config.yaml
n_kv_head: 4
parallel_block: false
init_std_down: 0.044
optimizer: "muon_variant"
lr: 0.00619
beta1: 0.95
decay_shape: "sqrt"
seq_len: 512
doc_mask: false
z_loss: 0.0001
MLP neurons of a small language model. Each row is named by its layer, matrix (up: input weights) and neuron, and shows model dimensions 80-175. Each number is 500 + 40 x the weight over its row's rms, rounded and kept within 0 to 999. Numbers have three digits each.
Before each neuron's rows, "fires on" lists the tokens most often at its 100 highest values on Wikipedia text that the model never trained on.

fires on: "2", " D", "1", "us", "| D", " R"
L13.up896:494426496498466492488511430468520429510457533469468535459536497394520469447479544518530474475540498472457559527473501445459477518470496466529482514564545405458480471514467567541521545466503583543455461527510469429530552557581518511447526515546452431493487479480513466549475539516479579562

fires on: ".", " ", ":", "–", " | "
L13.up877:489517561525497519446521536500476535411499543482470520456586481388435479449466461546454527532475515530485511526458469574512547519470477461522511485549598507544576464490458515404539478467391496564544531494555534572401494476602464455471475461576506528484559518569506504502540542529461457537

fires on: ".", "; A; H", "ury", " H"
L3.up240:469497497467579531526508527517475492478502442531452459519516537537486484591576526512470484494467501476477506514518452518539515495474439504514495567556483510513515501434531494524493486528439593491492536514499499531409520406486541498545467478515510501536579540488450505474440432545572477509

fires on: "2", "k", "\n"
L6.up317:554561516562481467453562500612534473505482483498500467466497453481452518468520447491458508407522526551485428497525497551539516466558532557431426458555498489483466481472480473456537583514482523436530520499479455477532505525563559499494497454547443545438522503503505518556439517429402520486

fires on: "):", ".", "',", "\""
L13.up763:410480506558473558488567545494506503513544455449519516505529529427552477474528488474497518549457499474448430515513443398511435531506528525533510439519457528559550524512492506528439467506484493506529526528412531530474560530492464492494474537492559471449503501502499496548497564503512467550

fires on: "–", "-", "|", "ip"
L6.up270:502501444466547508448512517567450462481496471542509474471463473483477455451492532532542464536431566531474549560502488500548506482519525533499412465472482471548500533463496428496481506559556519550540572486500456491528480514500507511539469532401441467507462496445503508462568472446503491461

fires on: "2", "1", " ", "\n", "–", " in a "
L7.up539:483422468469547503505552500565468518502510463474497559459466487493529457504440474504431524480526362526599503451512531496513460485506530513529493496480524449446526469540460499571566456422536481405482506445506546485506447466487472505520460539493524535507524571423483468480487499395530560493

fires on: " (", "2", ",", "1"
L12.up527:521473455488505545554546497499505464476545573475491513489515500503544460576408509512437496495563522490455594481573409509414586479458448525475520487480491469480479508546537545506495489503467539472502484520481488557494506472512520596473548473547486478463509488555492545463476579519435472544

fires on: "\n", " Best", " D", "d", " |  |  |"
L3.up213:447408510504464475431462530524415452490466468446489463467467534536488512490481523476543471457481469574436511516499574455536465549591535501515458520520500453461499539565509502520587460465503553501509451446476497461480466520487485518461528536517579491488515496503471520519543432505571442505

fires on: "\n", " ", " | ", ".", ":"
L3.up604:548476446490519461492496546428529525536437558573513534511476527563516565489460556543465493442501498488489504450514452500486513516428524530515511460504453497506349529551547490465471489528547492503523453505524432399475437483509514485514580521456469547475527480489554477452544476511501426500

fires on: ".", " &", "&", " Minister"
L3.up687:491485579519488513517497404520507489422489496534510471421536541470484436446612532414546484563520494524478543549544559452530498468439531478515543494443491567552552490471511525563422510563462477512510540508495479499534457514469590448446509494518530502449504504513432465469542544488470567499

fires on: "\n", "| ", " gr", " Gu", " Gr", "2"
L10.up719:488476516499461458495582534570447445496548477499487513525604536438514434481505484474448533499460457535602445470556553447563504483489495419522530534521522501546527458519463517452550569529499543523360489406490464513586418525437551388435507492487544505462553523439581482490454465472538549520

fires on: " an", "r", " C", "AT", " | "
L13.up245:550452505465404528555482529494521540503487485492498514452486449513492489529446475528555504488553507552471539447533454433630471448455460493494484537508540444532495488554545513438498529565460604453500478505545453498542543465499406508524495435504489553461516538474547528480505454479496455476

fires on: ".", " =", " during"
L10.up479:472494513457497494574455475509515498533487562457575489533495456510504469532478467504449525514455503477511467436558496518524470453463524578533569543536475516564500546416576465546543461493545508516511525501503520437535491452509490541468548500489524491515549535485484432543543493593454527522

fires on: "\n", "i (", "er (", " was", " is", ", and was"
L12.up466:526498509510502498498527493456478487538515447527475476492484507421530501547476597460531555397455530544496481466507463533592481420492408553558455535500502480497473544626543526512467541502472479518585494481529514480507464500447594443439538499569471543502492472516402531433545499429511473464

fires on: "; |", "ar", "\n", "u"
L6.up113:499494497488511493544490471652563457551522449556514505523523478529464554501531533514532498496474517515445582525464482506575530591516476488498479475476540506553524470495475564510526555512570543548491516544471393519466500562486448511485491459518563498504460546459504449463490385507557451500

fires on: "'", "\"", "\n\n", " pass", " —; —; —; —;", " —;"
L3.up734:435485498563524448554497494509584508503441553503559570499568504511530462509458469429526468546523565499497450467502531511487525462493534495449448464465480474444522543492492448461451548445477506518499547478458528478457492491524457512525453467487554462423572510534539449470520494534511493460

fires on: "-", "–", " r", " re", " un", "2"
L4.up382:428512499486514544462559555558544521459556444537503472496490545444471429462482471476523540528531495434477545517501471547516455455427542534543532429435470495476436511509455590486539525557499493524536520512521415539459443476489521458466544440476545523514494476473545482422511524425481466488

fires on: ".", "|", "1"
L3.up112:513496480550498552506492529562462459511489457485537554489498513493464450447444512566452511578516529505519455462529479592479500525482497508517485542521501543485542460502510482557506461443419522629445464503554491515536496504484479497488452437539534435515511529487492444473403426486508506524

fires on: "\n", " |", " and"
L7.up648:482560480515509518573504565447414461457523502511569529500471512545553462477490579506551471521390540535483417539471577543474523515422528452528543454529456484515537504486515512557490511483522534477449454552560509399511552491478552504493510549516509507552532489488471529534443493501519520561

fires on: ",", " (S"
L10.up281:476523454496497547508502570578470544461495456463564507485445474534556507498490496466459476569471467420460517470500468500513538521534462480480436446541477472442484528563496530516382490510534487499483532470490484558532497496563445515469473422451549453577503506512465507521407483482586481481

fires on: ".", "–", " "
L12.up876:438555507569464449556483502487467474514483487473459478502501480539474523468466433456511501439363506487495485521573503503510501422471548492479439473508509518524547524451464469479469534485443547454495486500453552520506495528516506556472554492496546510486463524500423500492484472405536523544

fires on: "\n\n", "\n", " compared"
L3.up617:530529497535475471513589499512533545459471446410492513494569502512526477532530485544558484477511498541478500481526560498510461472562460490444558524468528502449554497478458493556469469502500597524561565457508491442529443541516428471517497490540499571456480481506541414516540441583530446494

fires on: " |", ":", "|", " of"
L12.up633:459455532565607606501528515478522507495467475477484472470496428501472528479498430506491589479501496507478579392539430525493532490451457522490457489510539415497552478453594509463525462540522461451590535478498497454519515483511510445439468524474504498541584522486534494572471530499520524531

fires on: ":", ".", " | ", "6", "7"
L12.up455:491503577439526427548496557515539426486505515449445451553553409484392509544427416500478527489471526507488494456535495512487479505514547476460475476546463516458459480471542521545487423508480504502561549496500508593524453539487479437436501554519551478518537514537499507459513552511489522457

fires on: "\n", " Fer", " G", " (E", " (W"
L4.up913:461535512504521475464446493533596441481503471392432598498470552425507449475514438508479482557490467544482465549513398459460516477521519504523504515487487496441505507471468506516473553471482495492507519510521498492447529570497455488435477534477516567511520635516510449539492472464538455466

fires on: ",", ", c", " and c", "c", ", l", "-c"
L6.up218:446494474502475431547509512524485559530496484506432562477482543538503475477526479520547474405404437482495440478518499516430552504522482538478475538510479509514530551575575526494478495493501552435533492497464591568558525478423467493501469528498468548500509463492445468538507531489463496499

fires on: " ESPN", "; A; H", "id", "st", "A", "ru"
L6.up565:518510484466471509456511513478447559569504564426445514507537494513473476586599451514491494515484455527485558466439478560515571513446519456516504488460493474513498552483512431477535512498554540565526523487491553560538464501434505569495501476492565509487490519510443442494545401548555506483

fires on: ".", "m.", " | "
L13.up1012:479531524570474557546504541463522467547460408471522550563428500555559550509533535520499485510502496380475442490546432443490513497519559474529496530598543521523565582534534504539497490454561495502455488508517476447544495457530529537473513505501542509476507488512448521462521478522470508502

fires on: "-", " of", "|"
L13.up496:469491622507429544500530537497568481487558551511507497526533482511470513475506511474439447531538570469521586504564461547435482525462499492494556533464481530491564462479517480502567491534541467463547540450518484467525589551482493538461476553489498470469507502463528499513469543507477533577

fires on: " Mac", " E", " post", "\n\n", " M", "\""
L4.up106:440545492540522481484523487428481502506499513506601528476520499477523479474492516384499551508490494487451410529528539466477494514515538529549545509520471447498490499501466442531482449464468512524517485502468519466521482512516486543448499490546565488451501493499408510495466543515491502503

fires on: "; ", " | "
L4.up331:520551467513475449566491472473512504497525506501556465529487521462525503545532495467494444452500503493520393461518506516499466445501476415509490501470521480491504466486492521474521565514495542512510524432495484456556610452468475532441515560531462515481540477471480557427506415496415453534

fires on: ",", " of"
L13.up485:423419541515589535570512524502578550438470525501538499526468459519513495506501453499475554523498453494514521499559454512450607509472489481477504533529569522424522522542523537561383467502482426507573499473499507459572545496493562524493468467502488497489496552483508489468507523442515551543

fires on: "2", "Ch"
L7.up408:570485557579474516481488478520527455485544464444549500534395505470425552524456520505505430510520514499489390527546551526538507501535559507525495469510549563517478516479462556480511458525517458442515448482454480532526504508530549481430514479484527527474539550594507547517417467554486431549

fires on: "- ", "\n", ".", "m.", "| "
L3.up728:601497484458492485484511551489542483531443557509534482471592534418571426520542515466549539554496544550589525473495545498439521488505551530537502517557558523418451509501564520475493535498496429527554482477514556448491520510499512478507502500484482509468493563467504553473515503490524384465

fires on: " | ", " (", "–", " in ", "; "
L10.up948:565434488513453549489504547511422472530439561511516461489500569495496540515509495483462455429538483531483549515546430499520514415481502468511496473516558568513519479523514531418542514520458454524439483467464553492543531513441588516476423435518525569447436418470476487523499496494501557523

fires on: "2", "1", "026"
L4.up817:497475492550564479468517453494576509507466453490534525484491446460517520508522523512543502496569521525458484497416500587482459495484507562409429473474436464499533555463557507496578466425500532519475504446466499495549536548531536448482474547572558547462504377512481478457483514426492469567

fires on: "\n", "op"
L10.up370:463484445462490468531493559482492537529524477521501514504500501530526490491530546548489545471430419482532466485478558463513463531552541476477586471480509513512528426581513554452530501511548470461448476575547460511409471530494414532469540478539530489443528520453468576521483442475505516435

fires on: "–", "-", "5"
L6.up661:523499520460519425566475583436496434518473443479468460457476546428410425427478446457462491507407518500473464518609477476490590439493520416526500485567440533443474529505453534468466521536488494532494542524500471533515500502508489516543534525549456582502529498439456482479479429530539474501

fires on: "\n\n", "\n", "—", ":", "\"", "as"
L3.up180:551549612458490541477486472473531514538490467504521475516456563490529534529492439510492542445484534530492494457514489492495531506504440398478422490484429566481488501595531517483520493472463517426488385480520540460508533539551551473461503559583502524476539466526494548526435608520521451481

fires on: ",", "."
L13.up4:494506497475459494562538502473451537497530461494590521539591503465475479492467536546524478501499483471462442444457604471495439558411504493496474473565508452535477506476526466513486450534449544508474467511483546600463452540518549526434411517549507479487476562483543458463498557469448562542

fires on: " had", " has", "\"", " It", " It has"
L4.up474:496462459534458442425557426513528483491424527465471576482505433476419478482478436523584457443499543467544508449572517446527435495552530479500509496413479489511502539471484451469448545552407448604426534502540505501468461539500463442533518560535474455507557501453455526525495463502498530497

fires on: " and", " with", "ing", "."
L7.up551:497551469468514472537518557518557488474520499585447544484538470491499496452491459519500549436504512534446559521478460484476501468456499445467436541561463588506528474534504511524538436566411509563514487483420444546514436451463483517509470495512503579508470516454554484517492499492521517480

fires on: "\n", "\n\n", ", S"
L6.up371:549542483550467511416471527502458475466557482537504586490575535504481504468533465623501500465534465515485534468562488513454508517454592531485573470501481432513526553415487456487508562539527501507524470507564563460499515511467520520512473550494466514498409535433451444502529562466512447485

fires on: ".", " | ", " | W "
L13.up556:486492522475455485474444499557528525479513490517466497464552489467428498529524456442482493521522503573503444474473497564581476510536485448469490438541517509525481463494524510529438420518512547526514410481549480546397558539492442472529501446483451537460506524516558453471494563529479511426

fires on: " | ", "g", "b", "ak", ") | "
L10.up969:461501508471453439472526528449511475509489471479571468478586505547488495553510480444509532542520448497556449476469479545480503482545489537488487497513534495564435517513526467518505489443467457598479542481535450518485573522466415531544511474430475600535513493457537506510551522441501466521

fires on: "\n", "\n\n", " Bl", " Pl"
L13.up1003:496465542487525472523523547500543495529502390518567483516539507442567484488490447499500517497451422481522521491459495516527534461538508436573595511537526445492562505511447531502547519515471507435453600488495475456532555557577438489500477562492515500462537484466496431491489457505539529471

fires on: "\n", "==", " =="
L4.up93:452520521550518523503496495521500461504545505426500477521418554491524432387436536480405517471532540501506451505539444478438497499522619518532518445517473503554461481521467517511532487500451555444479442573506441511509540477486518588492469558441480468524481546564511439507434527516519505522

fires on: "\n", "\n\n", "0"
L6.up81:417506565493443612460421492538491534568501442574537456469458509551493487463484472517469438435510441515498511497466515495513500546542534500434527468465515444564436529575593520528535506445527487443490447476518507504498522508463483470484479522532470484512583482450462589537488527525464486533

fires on: "\n", " re", " was"
L12.up58:570502532496527515584490461482502457515479474506414488440499548482467524512507549483487557422458509582497528498515412469491576455545461500487457532543570538520480478494521435511514425467504450555526413523501503508481500446493505415434525471541514601487464538466478539491443493428454513458

fires on: " |", "; |", " of", " of his", " of the"
L4.up211:462447511578473525483551584496500484491548505516521498517432477506597537554461493518493440532410502438481494538507554501488508459478485492492535535548517534529522521550470504526443543487531451465478478536535528416478487539486490495491471490456483414588515447519523482456542443482463505530

fires on: " |", " in", "t", " G", " of"
L13.up108:496473534562528521549477494508485564530535523570478421499488516494429531461514403557505603469474471494491481460497500450467516503457437446520548610513554501481464401501538475481478489535515460468496455504521481478458435521437394446495469544547444504419464435471577506588479533520503481542

fires on: " T", " p", " P", "1", " t"
L10.up798:565489563493519556544543470536476533473577588498536463617496452467443454514471489526473492533506500482463531476468501529517537467547490510520500515518536488524410534537520524505487486498531486482488508525542493575534507530516432498559427455533447477520433533451528530455468461520559468478

fires on: "2", " since", "1", " from ", " From"
L3.up1014:477578439571586505525466454587521433554502498506545502525498452502415488471415526533485489581474511456418470521474504557532458525482501559528433436551516445468483483511470473467488531523427510507504500527575503565527531564455567453520463572516550532525475568504413541534502435496510432510

fires on: " | ", ") | ", "–", " "
L13.up593:469590496442511513521488490459552480460515507527502496514523464445395538533475489457470560501410450490521434504521530478565436450506469504461523522527517483430532438487397400465502487505522492557526516447568446455529492491525436554450530561497473540506484456465560527573508465444541512513

fires on: "–", "un", "ir"
L7.up817:565547564481509475511480511484486462458551486528507501538448568464521423451505448495561553546487510519512487461466505497490498475576533512490490473540512513499479564488435472542564505537508516503567497496513435536459499455532424552503452481465511496415486455500484459450612496469475474474

fires on: ", and", ",", "; A; H", ";"
L3.up143:522534554507483592529550451429491473494440486506551552495522496540527494483483510541539464518548537551473485509481455449513467471536442490573468440465557498467483478447565456521520438429509532447510473523533464507464463451561491532474544558538530543506518430486523479445540534520484542543

fires on: "\n\n", "\n"
L9.up880:494494502502518578536475529486482512475484498527530518525518575513485471445488442506474504503465436542524508477557552496517539519515569489452476440485528416531499542488480538509484545476540530487487446460510512466564413477449448507557519540471520542494554502487523563528452437490487513492

fires on: "–", "-", "-C", "; R", "; M"
L4.up978:577527515533477509459529475485425532557482537542546551514469519477494492563632540469467504513472504485498448535481484394497460480489563499491436459488437493569444511378499481498463521446540457529517570540506464464485552461477503484584549500550511500514506500481522460470465481489553524453

fires on: " | ", " (", ", ", " "
L12.up144:463496550484541564526524512478523563518449480539494562530515540441528540488444542496494502422505514456453453428462510501436448484495485447464478482472543548549483536532512507518527581459501528476405528495428572456529521514535464530479469521485480451505464473488451431528543462568502481450

fires on: ".", " The", "\"", " September ", "00"
L3.up320:490480509470539533527453550490580419516482495449507475532481535454504503571528535404547531512513482462477496485440510463466464532433420552501484436536536482501504411499502525506500468512459547462485584528449526502526581529497510485511474475539529458516532451562512496475480484537508434523

fires on: ".", " In", " On", "\n", ", in"
L9.up909:508532408533514450527474444500469451496506481532498533604503513513521431548548464532499525488569471554503478563566519521439552461518509475489497476512488473539493548534522472487481476499470482510454442466527599415496530496465482503471516510508532454571525497458472517476627461478480494518

fires on: "1", " | ", "2", "| ", "; ", "ol"
L10.up177:531536471465460545446495552530500501562444586475459507551569439487527475435541468419523480528516412574485525506590457435513463498471500407463559479488484480577491463532452456454486547545487447522387492429527573529469470554454490533511570509494491466541523418486463512521458441475513498523

fires on: "ed", "ing"
L13.up652:486524507463504497460522496508518509538482454550475507477534490441544472512498457398544591463447498467538587527499419573496530504550491491564519504525506490483537529511482493465539486575472427549532524588451395489450475461477531459497500527408559457557476497458420480463467515401506498514

fires on: "\n", "\n\n", " (born "
L3.up18:545489484497470486526528448533464503449545556462552542502418548498534535513519482581507536579521465616533502482574492433507527498496412532472427441522469521582479458559455571449500504523577494483475500548514573442537469536482482481492541633445511517493538507497509455511434506500532578454

fires on: " as", ", as", ":", "as", "like"
L10.up840:538558461538534498376525516556408439466495517541547463452522526510500456488500398501522523568441469533485432568516497505504563452493492459500494476494507489519495474494431473469548458530568506529472576507474468438538439542508498473450509525493529460514467501460471525520504475443461538516

fires on: " P", " has", " signed", " p", " have"
L4.up1022:581516511516474523504508495488490518495483477555499463548522444403532523536488474472521504499466500490492497496498541489468451524488496520573502501510539475444547522526555526469421535460576489530468468456525540529503545460546516482530412520462505474488493551430465531494538439456551487520

fires on: "4", "\n", " TV", " show", "il"
L6.up397:529548558490485511550517527508506484489538485494540463445486555493516545501479526536455488475484555497453512509595450540519461527531529495566480533529438549485444489494518481537509463518531547442531541506531512495472483526507497478495478613476472509423564512560476459538550589514508546557

fires on: " | ", " just", ") | ", "; ", " aff", "aving"
L13.up369:493500513493492521505520516506499512562569605515535472540560588449455569478486410497384537492524500507490502576559463543460471509571511507573471483507479574440545481399487511446532576484495511459528454517474526502484486465521602472476485483486537501494430554471537510476536507515526457481

fires on: ", N", " n", " | N", " of N", " in N", "; N"
L10.up680:579547499557503456520467535448475477541469573507487514473499448395451482544474514459513511450447546529466426484551549448509487552509568633494506474515477486483503500487545507518438494446524498478462483506484411558496554473497503585512543511461468439570568512500499542495598499510579446486

fires on: ",", " ("
L12.up549:586477487496503451556515547501469549519559517484504458519562510493472473625489468574486508543453574446431418506524477556528438492425523504561521459485509582412507534467523527547528439553455519454517566523514553552456440510506552514425477470522456489456445529521539496486512489438512475540

fires on: "-", " |", "e", "re", "all"
L13.up386:452556517537524460531490521556517477563430536460496480539491534552490481495484565467508477556497493480505463557497499506433517534471432502525521448499528525548535428492508541464535506497473502508474492514581533503480617477514423469481479547518471555524538418451473457456461436510540504434

fires on: "m.", " p.", " | B", "od", " in B", "erm"
L10.up466:501541476458465527467470507569487505459570456523472482476490556413438508504536424414437458478497513421567488491519464575434510601492489513526452502497486538501477505551546511596511468472498516525517557454542616506468507474497503507528476482490550460519490474495537546513531587480529588524

fires on: "–", "-", "im", " of M", " in M", "hem"
L9.up737:470487471516499458507447562526546530511444505530554503493512441499515451553514499476483422598506462503578408480563448437524474489451539542519395449435433502515478537483521538498499441536478530528478504559450453472515451471443485491468511522523577476593544454524427499405472554540499473437

fires on: " N", ", N", "B", " R", "| N", " of N"
L13.up249:517595516503456489510490509442444492552506487461474423462520507512519521520521483513489502510546533523501482485508500435480532493488546489497523505458539491487538501499564548508478516429472527536465461501506504550498499520566466482426489486477467441511516480576511592445485510465513509475

fires on: ".", ":", " World"
L13.up764:489521481487513469558478523462525562521513545478426457498497443482440474592533482466478549487463491521455414518516545488579494491455555522498516435545461469500462561496534468470527475400495485515573463439446538470435490537473472528496508447510507601569431468488496518494636526522487519510

fires on: ".", ":", ") | "
L13.up906:411545447507524451546430414508498506461455506493472499522580488480508459561455515494475507561442469476513487421537506455505447503455542503500473499507497505472490474538538516496428455482456564461493453540547461461478531571504507471537497507407557557504447532516476482507525540509484582485

fires on: "\n", " | ", " % |", " (born ", "|---|---|---|---|---|"
L6.up493:482473554535531561593488455549553556554504512542528537495543445540475520487520495477479538441477513474551574488502474488450484515493490526475511536526506471502435449513517522474540532502528520536581432466496559477486408450465461470462510548488536455519557494518559493422514519540565455474

fires on: ",", " and", ", and", ", the", "ing,"
L7.up577:505510516523602494517582495404498495539459471507501550584508514498482371499480587416556494473525511559446504528511457547448493483553570517598454475467518509463553547514477493499445511417565493537561443513494418482477505503474489531385547457519505448498536447519528573441498520540539452542

fires on: " C", " Art", " Grand", " Cont", " Dem"
L9.up634:515553560543502438508466497491576488502480570501516560530489488537515553499508536475503494497573467511504528546501585479510592555527476528558522583473482484475437533527521462506414477464482526462527495511496467498465480512504537502457529569514461574499503532490457551533498525527485477565

fires on: " |", "R", ":", "| Party", ") |", " | R"
L4.up134:500500482505478529445495581519622517486490510463520556471546440526625511470517475502533585496471506506474557477465420529451481537593486546495504458447490454572455467443580532487457562427489482462424439486451498519538475494502454468488523512504523412537488501503517438469482518514461499518

fires on: "1", " W", " to", " continued to"
L12.up725:506478542466536498514548480473476470552499530430503536453476520507519517563415467558473448481444456429478517502504450455459536537528498495509488469572481441490523411508499495557533438515497549496403460526524473530524541489509539557491486567519448535519496521439484465469530482485491438492

fires on: "ar", "ī", "U", "A"
L3.up133:497585495490515527466365507504500478442548499497449517532579494529492551507418451543485491517464510441445529488445454512507522544515515481511495573484526534500508513509489521537447517551419423520532505530520531502498527474522534503511509429549539611544496470481497481481525457447481550555

fires on: "."
L13.up656:520431477500465438487564554477461539482457457491450524523483558545463510526502391450503479557479490525534517488512498539495465548483505555533524565446494566581520438496439516533480469492454481535525498510576494531502556512509497521457466469513528443550463565400540583431470470525502455503

fires on: " | ", "_{"
L9.up491:551455550524527540558520468463513470491536422569485503509479426472494554443501542469539448467507495547534492466436501461502458480472503449502499506564553476498512486461501441494523496464531495461528519498552543447506495496460540508487462541476448510567420483451526494509407419471587512570

fires on: " ", ".", "al", "5", "6", "–"
L7.up153:516520513497508501515505506433514512508440437495537548466532563486508497564507462457473516529472501529486459520557546468514512464512538419482545489529499496478506548439475501499511546487436565506539515494440490574491547517523543545491422514497467522498521519457460474460503482525484555462

fires on: ".", " | ", " ", "; ", " | W ", ") | "
L13.up259:485492531507521561481549476461464582502494489484527508516542478561547501528517504391497534510410510540535430442576418492528450487503460500496408497448531548520513495529477448489499519439420527537466456506406484556503538491493482476507469489545557507471455461526469503510491556530522540473

fires on: "\n\n", "\n", ", ", "2", "1"
L7.up827:460555461507459441461479543505438484510568515524532563513517536419567535542480477552573511542617456478442528589575408373518509502470431447551483479491459456471467545489514567505500495508518545525532504515490525536506473537508544552465500499500457448592470520520464460529495522470508525522

fires on: "\n", "'s", "\n\n", "016", " club", " signed"
L3.up513:426518518495454431516444547542516504496486528490497478530491463463440465548513454492489497474506501517459589440476502513518522472475543516512479563479488509483419534569547534553469524493525491489481500504446508470563476550485487471440519576460436520449520547470477487497419489477442505566

fires on: "\n", ";", " |", " In", "ation of"
L3.up353:473530544546544514604569544554491488574504491508455512561458482526538464384412479462542419545577530441526449529529518480504462582564531541505486485512542346561474469496510462536549510463448504484510509512487504523441512500510508498408516481547497547558489558573518521489490430528548558453

fires on: " C", " medical", " social", " Art", "\n\n"
L7.up453:480555517553493453470461434473546517517485450561537463500517445469516521524463434483574551556463438531535492594560547469558533473465506493474494519525477411488523566544479566474486438451496549484522484524485520542459425532450499528462477596467414521512483417532520470492507546564564543544

fires on: "; ", "od", " (", " Med", " M", " | "
L4.up469:489500495507448477500509504514505527455510505470482458530538522501492534425489436594508447528453527458507403512519444509418488509560481489485424540502543463517504515436498494558543533545499524467507578465542477483554544464535440510483456483494582563563510461494494471421502517516505490496

fires on: ",", ".", " |  |  | "
L13.up770:506552456557432529534507447527463588498544485379526451519477438480442489527477530523515476507443538484501463586509517513545425556432515575563439487477554558470485582574498495514468420535475516517463484494454619454480500530568544539497482501524554589405456540463453499576511488480509472525

fires on: "\n"
L13.up352:537476467508515499515558494527497518484449507559522472403557550458518560545510460411480476558459509503563452502569527430513564492472531466514443502553464507477511536422511410487536493507549476559536460417479467475512459513550521456463485442378477505456510518528539490504464488471483477538

fires on: ";", " or", " Stadium;", "|", ","
L6.up642:481487468580467583460519456472595502533483511545503513490557490484510465431444521455567447517552585510523480429539571475559504520553563513488457527503509508519492549533538459525476478446516534526461492466450482454556473483545560553521581481570532496472523470528520521513529550546491470502

fires on: "\n", "\n\n", ":", " to", " |  |", "im"
L6.up965:488514437501462503536491490587502486526444476558468470541553439512560554508579569545494444473579517487478493390497487555433496495523495494568550373521443505536462560534466434512534501531515560476451481458525506435557475570509607470507450480510455498535501511512536552516512487438488482499

fires on: "===", "==", "\n", "-", " ===", " season"
L7.up875:460463490500503502533486516510536459570524529533516432452501510482460473547432525426490501515447550494403493536593486452524502545473492483520467545479425452488451489454520484504532458455518523508441456451441386561514518480503506472504499450447557503524469498498469564434453540515497500496